Part of a small language model's weights.
Size: 25 layers, width 256, 4 heads of 64.
Architecture: no biases in attention or MLP, normalized queries and keys.
Training: a variant of Adam for these matrices, 901M tokens, 13743 steps.
MLP neurons of a small language model. Each row is named by its layer, matrix (up: input weights) and neuron, and shows model dimensions 128-255. Each number is 128 + 24 x the weight over its row's rms, rounded and kept within 0 to 255. Numbers have three digits each.
A block is one neuron, or neurons of one layer that tend to fire together. Before each block is what it responds to, as a language model described it from the Wikipedia text at the highest values.

Compound-noun head completion
L10.up63:138134166074133131143148158125161089091097116090173121118127147139131132159121104132087089104094170079108109132168097106133159137112134135134125110156170110116119121109117146124117105144134151155174138124102074120094111135115141132126098120154112116137149149098117150106131176138116136135098101146126142125134131159123107117118130104145087103098121089159172123105105109118085126133080
L10.up210:156103147054115153083149132140178101073117130069178158139078147135121144114114103154102102164142151096121127154101109117118132146137110140124136104135125141146136135080145122103098146127127100151111108139143119104121112108109119119145132115138149126135148104146136154078156107132116102161131109129143148135126109133112126138102157095125115115098136140165109127093150061101124161114110
L10.up806:141137134136158128116127126113142103123170102125151130136146184140107112102094093137166088122128189126139149132089126120120135160135120094135109146136140153184089121095115105127121169122148152116179160129125060102163131105127156130174142137086095128121145103118121143133115138146106095161112151121158160102110133116125137132113115145147111120176187127163071129105134116120124130121143
L10.up837:116128133132113152107110106137114120100079134104118155108099165175144145160077120153082137148099109081097171132149129126115170119144111103107141131139107113143142071085116099145100124099148143140146126129108108129084109134144140092130084150151154186117141138113112132108142127127116118138168111140136122120139116118092125153103136114110112091137093148133144183133130083148120180108159

Mid-word continuation pieces
L10.up120:133129135133091174116124128120082144124133134110153071125157088188121110132094125114120132131138093136147117112132108088190131103094160126107136102168131135113118151116089099131101125169121125109123152072119124150114160133110078131128117124136111111094117115108136159134094120153108138123132091093117145153139104119114133154137145171166135144159122146132139095097141144123117092116135
L10.up146:120115109117094134082188155124079126105153118106118149125112111141128109097143122129145147125132155117106111108108144118127106115125106132114134115124108119130110151147104118109133165160096161112118168119090110156162141117099122160158145123116115103139135064143167165139098117166127129132124135109116161116142128144135148098132121153129159158112084154155068107130119143101087132164095
L10.up180:122144140139141096126122125133105145139141080166186133111126101178149126123126062089144106101112102145109112126120080129160099100167139150103133130173187103114133101136171112112135129167103130179142144107092108131136126101089109110136127154136166123113157142116143118158112120104110124140153139151118125171152137138103159138144135113127113121114121125166127136105114112110158118127137
L10.up447:165122128145113134150125146164100171100097120165108158139140118146112081122104145159147124084150144095164120110110140132130117136139096171141110174136122141145108107115096131127115126116142112163135132145156095108143152078124119174165113110140155119104164134138177111136075143133130144106123170102111144129094138124138131100171135135151160145147132109139125122155128157103113118127137

Preposition "to" after verbs
L3.up922:125144152128135143100110116129144127168109155117131142123123162111120110134126066127098157105125110139116116120144060097118088103096112114108140140158094137122112136099109131118096122143119117110107081080105142118105125076137108173110114150123161106136142158126155118121126145157140110166125117121165132126171126151118111144099122119142109155139120082138148189115112140192115172108149

Contraction apostrophes, title word-pieces
L10.up2:143081120132135157098166174147091124120120182101151100117146158163172110096095069097100150158131139125133126121188124082158113121128124128147108143103096139129171143108110148179176110133142156126104139116105148145136114116133122165126138123127107178099123124109138116134100146130149099140103135125085138073155123129112123112114140135164117131129124108109113094104147128162099163103114
L10.up207:129136126107127091116156106172159155116148101156176087166145111129098108162075114093111146154122105130099086109149121120135123144142132162110152129117097092122142110085119119114127120151142138102136117111129139158141124134135106145121146130166164102094134131067129133124115159086166139155135114099114129152119155105123078110132110157115170143117156091150146131116103104099114143147175
L10.up399:112090135147167138104128110136144164139112159120146111142138128158139108110109124072115181150130141125129139103130094093176128121132108114086141121120112105105135106128098101154133099106183141128092120147139130119156108147167087076160153143148156149104107137096120131137093149074154137122118084141130114092147130081164136108131111125104109122130174107132130164110137100133159146194133
L10.up660:129140116134113125160145115141148132140090095112150121165131078103085140137110110110129129151066138172127123114133097090116108108120118066085100119103144124093130136136093107158118102113125138098104158111125142164130148123128142162151113106163102119128101098139158088119115145105160177060119112143128143095131116127149150085138122135149084091158133179102134162117142120126110106130109

Person role nouns
L3.up870:120073117105116176118187155133118137128157113096119087123127134117170128121182149110146135122089129089114104150131150126140168134105093154098107135129096132150138109101149095118123146117114098104132131139089095128143108155124097131139137129126107126109171107098124127106134135093103135136114129096179103124108096074129143091122136100155133105101115097160112108121122106122092134100140

Mixed word pieces
L3.up220:128107141126071154104135154111123118132126135154117114131131133118119143132123138130121095129076157092137091140168123093160140161136137166181135121165114118113136129113093129133117111135145095109145115088148094130140115108167150141141078123134098111118169125143141144058115112146145156115122151138145115135142113101176102102160143086099097124164125140114077099138097151142092096129144

Record(s) and trailing -s
L3.up211:132178091155129181101150078144103134124140077189127124119144133159142151109121112091154119097094163143120112118134082103147181128142153140113136137121095133146110148152113073148146131142152115146146141116105120105112131155115176106138174151114110076122129126109111128120149122147090147131149109091136181147132111150128119138122153106099128132115118090121148114116099108143113118141119

Noun-completing word pieces
L3.up251:104150118117155199117116111163123122093087166114102109174137128118132111108081117114109132109124120097093116074145097149152141128101138135135103155131163116140107160101116153132137091131145090167095144142137117144174081126129156096136141196116137092135133124115117124135119117118098131113065153132145145109109124096159119119134160115100108105146114120117069175111115170096119096101089

Table cell separators
L13.up287:138133143134143115127184102092150099091131105148107159120066098134115132137126076105121117147099112096142114089155124136118104074092123105092097148112172126128151143117119135120153100114164122152117163123114115099105142119125117115116125092134117174118155100148166176165153134158166095083134086066131156104121167118139101146142111105132109136140115077159109134125133117122095183130129
L13.up347:086119129143107116114129096145151130141154129102142079122087114114120163157135101048113120104118125116111142123091097138117090150122136133106108109167117110094162157115106122119119124142132138085143105137106139147092135114143096126114118082079123111158150130124138157110151093131119132155167128097132119144110120083134118143114165090152091137132111155161104188166177128086148162145107
L13.up417:139102120102102100158165119142150104105125150107120142101084103143090167124134122141101141120155136146150137154137119100120097102123159073132138137145162109118188147113114120131102144129132113096157171134097112082114153061130129130133126109103102161139120083138141145101155174164166140117111129125145146110157137121106124128110140102154163143154067085180147167168132072131126154139100
L13.up739:164149121128085141127137121122104123154130097138130130136131105144088111113141106121121134108122155131113128115121087116116122099106125150088142095105146111137129116117095126142149140148115115154151174145143104124134138121114140126111108096125064085134110166125141065144122114084157180165106092146103107136106094111088151127117132067130154162145152081118157128152175115125102091168143

Plural people nouns
L13.up96:098117174090096162111153135182183113144088121125103174134131128139156150122064102117121134123125178100186123162079105149143151128100113143135164127123126140133157078114126112159157140152102113115154140128136112106121159161124133101109133153101116085125158115090099114121110139091132132124172087098140129105130099139088134132131158128111105115124149110115123154102086138113117149150094
L13.up134:172128117135133152099162109162118162102107104064120154138145115147152117119101074107091118140105127101125124137121118114134136104098131123116129102105117129130124096106082110124165092145117136097140135119099082153172154130137126130142127109107136111105156121107143111149140144128143116071115087125147122117132142125136165147106095112151113134112139133103133147132099132128054107135086
L13.up182:148116165086123140109142130144167131124110087109116152151119094143142102145106151138098133151115108089159114141114124130146171131145106134110123153113117141153145118113119127106127145118158154138119108112147107129160130102127153159157082137112168150141164146119126104110139163102125121123116097147147122103119111115109169126120102048137100109089132096170119129117110107103049146147119
L13.up947:142117127084155137105111176154125138134088140115107169142104198166126137135171153167108132096103100152204102150143130152094119092136102116127113100147129084143123116105112136147141159141158156113123136085086135109150138116150146109142116099122151138151127140077140121128116098089111135134168092118101120065135136160133130106113094100102134120123092122138145174132121097098106135132126

Plural noun endings
L10.up215:146136167095103148102158164144164098125136140127123110152117152143108118137129153098131122158111120153159139102139137151112111157088141148135117122125127118104099178118133096148107151129074149110187156148118123137125086155138155108170140112175148138130159106122119157098099143125135158162143162116134137082139143161125088115106130134131119138116111109172133120101117089105122128137087
L10.up497:134095174122085146116130191164115131113091132106193155144118088117156124162116148085112144146087123109093091152137120103133164135085108145134135109146151105170197155112121110100160101132135112159149170135131113110145133134142137125102114160136140121112193097102154140098139125149143127105107131142184144073144117127149153155122115120112137150084134135150158188103093133129132121121114
L10.up736:138115138133126109122144162169114103157109135141119170123106179146141176115144090117100125119127084124147144196148113140115161113147174123124103113151129137106139125103152126108108115156169120108125116119110133140153081105115162154126114162135123094122155116150126138125109156163114133120130138090130123124133128087137113075140157160101137107127110151120149190160076098107117121142101
L10.up1019:146112167115094151114125115128131130099138072096107126167079160147144115141105136141106097142107108115168104163102116130138131139117141184137106126157156143150141111102119128124119100156145179109143116096100075136174117123134138142147148115146130137146137123097166120146125131115133138082088121121088136131126111083147123076108093110114109082129094125162134149125114153124134167152123

Sentence-opening "In" phrases
L10.up12:108145134121122153096125080117153159125124129090139174114138148101116109143123159090126125107125113143148091080141077089137122118101147092102123129145096108183093123156125129107143116112145202098146124054127121090120117153128159115119142152142093104122149110106140088097113144123145116126152132101166115148085133140128161130120137109117101127089103173113144092140087147142097107133135
L10.up98:100122161153139152102109111151142118130134078143165150150142099161119085141127124107165153125136087112143147127120093150156134106111123115080140111141154155112140121153128107112129105134126188126120109119165152125129114139103105101088137131116121126075144142113167127130106080129138129064102112105153144145060179115141103114116082104118097135124095118098142133107128131099095122108138
L10.up410:124091104146131139119140081110139122104147102174138105135106142168153132141150131149110126146104125130092077100105139134129166132124106107125132144118151135176101083103104110146121112120117159174107058087116165151132159152103135113112090094085157118125147135111120083126163158130116144118120089104146148107134143127145112137099158174137114140139084137093119183152152143142126126150139
L10.up723:141116111150092116106112064160157118093126134133193121123145092145122120116123125124148148114107121117118100114119136114176144104137088137082113138161157127113164138121123122150163100133128141132109090111138131150105138163118119138145125165133120108120142137109131132148090150104104119055124110111124132134099125100159154094128110120090155103163091080116099132142144121121120128132146

Converted-unit separators in tables
L10.up181:105082163091092141138159119131116169151117085146102129130107112092166149114105122110120110111153093084169138092116072116144145118105130171101117154190125108158116146116139157084125104111152110111085121077119141154118119114092117130119061118112124118136108107100129164150133115116154129113141104112148146113102121096142107190133139148120104146149126155105121148136115163107089169133135
L10.up388:092121130136102118147111149122120142135110085077088163104116119125124127143120150133127109138139160089167126110085116083228119112121110144119116118168098107116139149132119145147153135158105112099099125118102115137119092098150119139157068073098159132130153113113117074162146116154139147164132150114102122097132159137123086171116128134096084145172121113126145122107150120118117171113091
L10.up775:126143125144151146144164111116148186112144095147150136125135142117109138114146148112130118134169109079134139124134089107170124115094124126113116104141129120135098127117088134144164108141122114109146134121097149133112164146129136080139101091174154137107162102100138134161131156113194117075131117117113132115076110155115126132129142145117158139173151153093142111151097136115070130180123
L10.up916:123112205178159131137132134117127144109087120127132150141062161130137122115147119156099135133120106081138117131087072111140143126145134148123106111120135072143137125089143140123106136141189135112119115109133085141104102109141148124183134094165144167141180130138132105136127152119138102143120131123133185101134124144136097134138160124121172096121137125103136138164136132155135096146119

Person role nouns
L13.up170:185121131138121083114142140139165079097152154138138121125115115094097152134138107111136108154091141122150095124099114124123134128150123089121144132137132124094151137155132117143143136142155136114160086106087094080103166110134130161150162139136166131151164122139127146114113093121161141156147094120166173138142109132096151173099124135163149148163094134127142142138131083131103126164125
L13.up352:155140109124118108121118140124127163150109143068140162107067165154086145135158138158117129148118129113135102146130127132096127140087118119128124101103153142129126133101107097143131094129128120120116110104108131139109149110136156115139146105164157167116154113089145141078112086111169138115172141108149157148167131151115106165130146128147146130126121130138125134140156119096108134067126
L13.up641:167127141124128107111135127139153126135142163124132154111106161152140099129116135106091089134073137146133100138130144131113125136133095104146165135094116141127107135115143082176141191136130150116164091105135111074168067093154141078148150121130089152144126128116130172086096131138148113112156085150143121090134131129087125130114100121110127160073124127125150175139131093123126122144126
L13.up834:151143136122112119088176154136141142121067145121167129139083142119114164128110122102088115162102118163118114108142122133109104114142131075108117143151162137125078122074103099195109116116100122134122088123124094112123142107112147116166108097115127161120122127117148143095100152116135136158123077147140151135150125071131124113101154127161110147140098097143099165093142121112131120137137

Start of slot value
L13.up217:093115144130105111134137153143084169146149142108115164162104107089126085145146141093145123096156145129130133119128098105129123113112114110156099115159123139132153149107089083149108154128150162117111155129123149186157153102178117132164133099156129104080131101117159127144132169070161147160106101120141106087159138149132134097129139105140146149159106165130144125131115117112095157170163
L13.up369:085114111093086148172183114132078153142087099147128137125067171120140152118117107112119106123095123134109084150123128103101128117132161093105155134154120115183123098116110115145159157159123124140144152130147162144135139110114135163124136121105130151131175075132152106146154105122158144136116145085132134104109130086094131127126135118149119158110083113120112119120147099121163147147139
L13.up418:137112113095137168131132152147087149127121134118119135117119141149123124057126127161127135119139116095155156105144091133134134123125149118124118138126118133183116155117109140155108100145100104136137153143111143145143069115101164113095103140152117125134122133107157105109128149126170163137133109114133135133123140135132099109122159063135121140128083134166106127142102104092147169112128
L13.up687:117103154077162141137170118133121135131078127155124156091139110130141135141093147124132124136145117109125115104112105080174121117109124081112122096137151120139170104118134112092152159154082144140070155119133164127147144127152122114129160105152114150100133082101128106133107197133172155134137116123110153128105116112124116133144131125117104158121103094124123149132103096114135173094104

Separators after place names
L10.up227:135109141144091130121154105099145163118145137158122131148138136120127170132122163131118116113138146130100142124121105115134086102110137135120117126134101130130147117133162101132110180116136116155107112074139090119135104140139132161135127201162143144119120111143116154118124098089167135096139131080140148144110116134177105086100138123133150114124179163103129113081104115101108094117118
L10.up416:095151109057154136133145130118113150115115115126134124135123137171112135110138121134116089124136112145133107101131105112095140113133164114146133126152166114103128133096092133105109144127135202125097160098132115091130096140168144145122106106071085138124125111139144113136100126104122151097110123132143172142116149102134132089122128112149097127147144094111144152175161127110141105147149
L10.up485:129139146153130127135143141182101159107117071172095125153066137135109112121093116120118121145146130081168145115140133134137132142120146150124114149107137122112137155177095134125140135107113115153093109121153125138147100113146152169127095099168139127121149090136193125140107127119161110084067095096103150145089113093163118079130128159125130153189112156156110155125152133116123113125147
L10.up708:126127150123070126155130087137133134155135090158136137123139127090122130103136092155143088158153098093137161141120123157142142114119128090097132138116120139103152101116152145137086145133118097191122142102147111153093135131139078154133108166122101180108112124128127087142095137087144101103117138124103161142133116096149143111088096102133122124124120093149131097128116153144108068173174

Mid-token predictable continuations
L13.up222:140166159123121153108122131110173138098146110134200130114098170104136131143134148144125158156128129134146159101156108126109056088137132103111104147151150151131085109122083110110130147094152096155089138090140140180154115105122135123126112111132154105103132143143136121175117163146144148127156134175149137100126110112135137095098109123142136139132154110144141094137154112155114128148140
L13.up541:179164115130114138124127096147132122140088115161104157161126142160124137109114096085112135142086156093101131129094113091148160115116156143107117128134160130103105147150101138143134153106149113147103140134136143162124134079181147155124140091133174143128109156133107141107072146161156135121124125119122118100103134063177141111092117158108133144165143101132121100120150140108120147181138
L13.up685:093115127130120081098158153123111156126154105109123146186092111152114144095135150089130097211132166087147125087110127102166125119152135137118122080102136135131129127109090123137081102149123136130122105046148111115151094109125078159126117134105104124127127114138124125133130139127174151128092137095116153123131115105124091111089151167123155179139161140142126120112156105094150089130120
L13.up718:111113186117103132114143121135147114146130116117143073116155128122128108077093150094102113120142148089141148102139098106136120084146135124092167143198155087147107119131143081145167129141132115125113160115131086106143088128113134109118087130160153093101093137113095137144102124107159114117133136085122108102140142083123123129127083099144126166120158112103133113159156132117085091119148

Table header column names
L10.up123:116081122123141103137152137130142177158135129119164186120123140136119109117131121140111109165087099145161123142158129113121113095152148151114140154114145110148144082144128091153131107182153084152079162109138153138154128174130160127153131098124125102125130075128092098164124127101165112129091129136151140094158155156092096123125136115141174108112158105116146144130136111107094103196113
L10.up260:120051131136153131137158127110152153142125088129101120100144171144117144143109108113124127128083135120143133127176086145167110125143125148135155125155157119120093124135118165142148148118180119148161197148141136121122118143143148120134085160127099112123140114107103149129156178131117136136133106142077113093077179117105101099108130130109115136136146134139120172123159129142093086130106
L10.up432:091096148094153117139194144129145146118128136147166155133096111103106140154111139104122113169111115140121165142128097087115102116121127120069152174155131111159166165157124120123168136141150154161086144142110137140134091138184118156171117109127130116124148096135106101129133146111169173131113126152105145114142140096145169154132113128139169154115112102153115111122128108120111130157104
L10.up466:131102177152135151114135140132172155130118113138145107117137145139104187147047142122166139173131094114153130146145114122131138143128105145114157125169128147103126111122131115170132099136142122118122170116091127105099148121145131132147140126132114111080147144176092102151113142169133120114115158146131137048129149130133103092162155159153109099166138144159155104108129136090142134095168

Compound second elements
L13.up252:161112130115163125108098152147125128137105095150136145127096131121113130130133096134166156129141110111105129156127129106130103110148131130127088100098148147190160108139105140120134116176134128108114143151116109121119063163118117152124130099156119167128141159121110113132132147172138107151124084139108120110125149147113125152138119087106142131114131129131145133136157074101077165120092
L13.up486:116141150080108150124128090145122180137121073143154136123105106152113144161094089109124108123136132121107135156098095118116106154093136141106150133129131112149162158077142146131137144133128132141152118158119111121121092144109098089092140152142127131134128142112099165110109091110154123144150125158125113124162138139115123091097111109057108082095068086125157127108151153136091119115115
L13.up706:117124133132090129128127130122138138149144163120155209151115122102127165095109140102134087133131139110121146144181111124154093113080133118104105078133152117157122120106135116142129116148110130165145131129140131120075139142165136091129131081125127119119145134116121145157126110138130142140122134147085167115141164133104134126106150117099142128079149083126089116114130128109120141118130
L13.up949:101120114147155116107107122175140166135124083116188150150145147125120144163144109149146081151123135129083139160144090120169183165161120156120098133146104131117071128111122137134130142162102123111147100110093162139110132100098098123110140127129143142085125110122136132140127119137121098117142144117103172110125155134100131138133119122134118134110118084133193136135160098134080127090146

Mid-word fragment pieces
L13.up50:114090121133129138069125161149149110142114167135156126118123145127109114141096120100114098155125144079144096143140095116138065123132155119127153157135108132099179121126108140173173089136124120108153134121123117143115190120162090089180167120127105113146110101118111109129132144131114101102121105098155115107115136105114131114116158116185136126108141118096096112111141142095124129102138
L13.up273:165114124140119118126187137129106089112139121129154142149120166139128087095134074192065103145132151134118163138080120143128167143160091123143114146128079114134113123111133093166141158108096111133182141130127073124118093132103132135141126137118137147161174155136132145146137122142131127121136121150103161092141180115128112105077126119112135094151154109153130170129106067101130141137097
L13.up338:108069141147111129090149161129155137143107135066125151160096141137097076132104115146154136143117117134145128146116137136119086067123162069092183146141175080142139093117163130142117147110184124084174115109106136144074126128156110130177124136157114129118083127101112100192125115104089141113101098131115154105131163105164172143136142134162083088143163155132136097097079101126129147128134
L13.up907:169087164120095091071156132130187100135129138152144091122107147107103120137122128137101151137142130142185123137107106149100149141084133157111134120151092090125154105057113134137153139141126141121139155114098116140088181140180104110141130141137110113132152100139135149118146138071143115147122175125133093110135134123129124120137131113108101110129171116135101148115072091104109104128129

Source and identifier lead-ins
L13.up276:102135105111133130156147107130160146172126107128102172106096080126139147109134117094115111104148148149139116115134135139147149105139127157100116094131070142154099176081072137120153159122148168118113171137086143124125087125127121099135106134111104142119158151095136136123154125100147154099116161121126140141061118120114123096120131129116120157108165086096153109141132105127095134118101
L13.up300:125112134114119144088142141121128091110099073114121201133121119081142117150091124124101131125139168137163149073126095113136089153107137084123097164147120137139133138127140114163135180173137143107100106122089144075169127165096144148160135118117123120085185139073133133115130157129136155114101147117164137127148152123152141114104090137124152146103123111151180133149160128129093103132148
L13.up827:126117142132136141103123100151114176095155084156098112141120169129165138134143104120099096135139157149089106126121102112149140129166182138133087156102146127129092148127082110156146090127134119108097157119081145121171120118141157120201114184099156113098101152133141141163095124111116141098153140074107114115140121112148134103138159133117096147150148144181168128123126120163124135130096
L13.up1004:135123147113128143109126107099147118130145080113098121108138132102177133109130124096117085132132165137161118135138095091176140101136123095129122168162086147152126117112085088127141091115171100135163135121120117134170140164107110097117093104141109116109131111104166111137106143143173112076134116120151126132089154136160106126121146124148121146148150108139129119141115124145137088128073

Mid-word subword fragments
L13.up15:122135142142168102139128154125105112169143120155136130101119124172135133124111128144116110107130094125134137129139131150177134098112137153126131193144124093140121180153085099116104130171145112140139100103072155135152143063101097176188108094150180126087100110100166119140151122106131162098144132129095135122140134136130109146103091126131176174156105106141151168121148112119120124125138
L13.up333:093101138096123110134127112115155112148172131126113090131125083137120133167143095155135130094123102131125109101122109099195148126101159135103159137152163137102121088112131085094098136124135150097121084124104184086140169121149127110114095080171137107085130155148158113107111117156131128116148137115093131118113137077138123170130115132139099165114148136081134167100092144137099120116182
L13.up813:128128169123143117138153122139140101099107169129102115135108100116129178126129077096153130098147121125115173156142117150155142146110158143122091123153136097108114104132153094132151137137138136186119121127113133089152111099162108108103114143137142117075150139129179141089093143117145099108120106142136136100139127097096133151090165131133145141139159120166161102128133167154087166114153
L13.up914:099134111139110144122114100119096137037086114107139109119126120179109140147058125120151122091106153097113098134098106106155129094121140121096122156125110113100149124139115101142175122118129163088098124100117150126134196123153110139130138142152121116068142106140166115132105159148140118095153086104121104130110149106155133138138118101130117123110118101152157161074135123138143133117131

Table headers and partitive words
L13.up206:119118130099118100092154170143111128147123140156110121137123120150143163121143107144077150144105131118139119108130134114151115093136154125121144184122117135120182108140085110144120145135130134109108131062124143141141111114118140120134150114119163110097161126136113133140138165147157176125118099121112145161119157108126139126146147144153133135124083103147119116079073077099127164109123
L13.up425:159072130092126116130129109132094135152131100116135150121131125140137133112114101131128160141120155139132141109139142117119101151109154131104085131189191108118133142125103133134131169129152139136140113126135119142169104114163153119131159154150089122116113062114109146134132115087117096102122156095157107122084175116168109163135108142127114131101114105163145189089125097133129155166155
L13.up523:121067119107136119128131111119143212101085176144148142134090110131146139135102093143102126111128115102157146097124124099178118116150095142098152180114114117164144150114138134148170131136132133159099135121116116135103120140138102103126100134124085107129124115150146137137158160142186163143122139136102130038142116132134113137098121106151143138124134118118103142100125105130086111170112
L13.up870:163090126061131172118179154135155186118137145133185139161122161114122112171124117107091139109111108118158137141146118122149064111126147137067141124164108139103147099088127083105160119130141119115112126118131128097139132158140094127131136057116121138097124096117159128128133159141161182143097159126122118100129147118170091170115129139120127115144111094115134119140122088098118073167135

Word-completing pieces
L10.up172:104100167068139171109144146163172114150124122078147181142118125099110078110131126139133141186163137118148145142113115119142121131126124073145089127130146139125144127111102139128133122170149126129110133128134146150112107124121153122111154105152125135128165164103116132173135133115199150170116138122118143125153176132097114122109182141130125108148134071079131115143122111130107192113112
L10.up176:151083102092118155074128096158126155094161129129138185135148084153119153149095118169127122105103167120094130150131122135116167128130123110133131112154120143154157139119170143140102100141158145104161129137127156136118097095150132135135131094137129092109135127140102132150118168146155118145094152074128149132125123157151156128121083099090153113097093143144077110113162114150120109127115
L10.up718:135060155125159115100137107158153145152140144125130140146080111117134136121176118116135113139120131156109126067102123122113136138116127108121110136142111166127118127137146130131107164171134134099140141132136167150102125109126107139106150121168144078115127116139110117132104147141129115160108139146118165146130160164135177148120132170135152129079126123157147135065118098105100149135127
L10.up853:131100132147160115102132149142119153151127135139138142141150157150137133072148105137128111144115112126159130137135082117192121142150141098104076095123141155160133139134143105121173104140165101095129198127122156141126130131152110105151126167104131146139103142132111127158118142126142143133140146132158137134137161135130133121109157187083115097134105073140140123124124154118072111154127

Mid-word subword continuations
L3.up303:150154125082075136126126115117082099128184158113129122159133106163131133075133125162093109126134142094127158156144101146187150142106166136122090174101122127113118120155128145141131136139155125138126128112107111132143128084122109120164098153097131133107130137127149138093107083102112149121077130111128106150133098097099140145131128121115192118077153152139142129067121126105100139103121

Field-name starts
L3.up382:138140137120144147079136113127145157114125125153140151122146162114146140122079136134148078112083150101169087170132108074135107124123126184146111144089104134155119140118068087164112150151097083177086152077141160107114144127126147163130084139126132134131138104136118125159147129145171168152135124143127145137131132145134121102112110112130159163096168122154111124100144096100073142103112

Markdown table cells
L3.up106:141131149125107139133144111132094125136140068112100159113114128188150123112106152101128119147106162129166125136106163102135112101119116139094129137109105152124120122167115117143130153109133145120104100110093094156096159101177120164115122130116112086087131151124125132109157136080121088142140171089138091144098133108152153118153090099108131133099124131140177116117116108098146137165131

Subsection heading markers
L3.up858:109149142127131118082147122165137125142162132119140134094116137103108102139096123120110135120085122084149136127177119109167116083104146105088146157163142164125104137148090124191093144158119140179133136102162128139118139141113124112156129110133173082091137144127160108171134166151198144093115123090164125094174129113121122157059183143148166121144121122130135138139111126121113105144172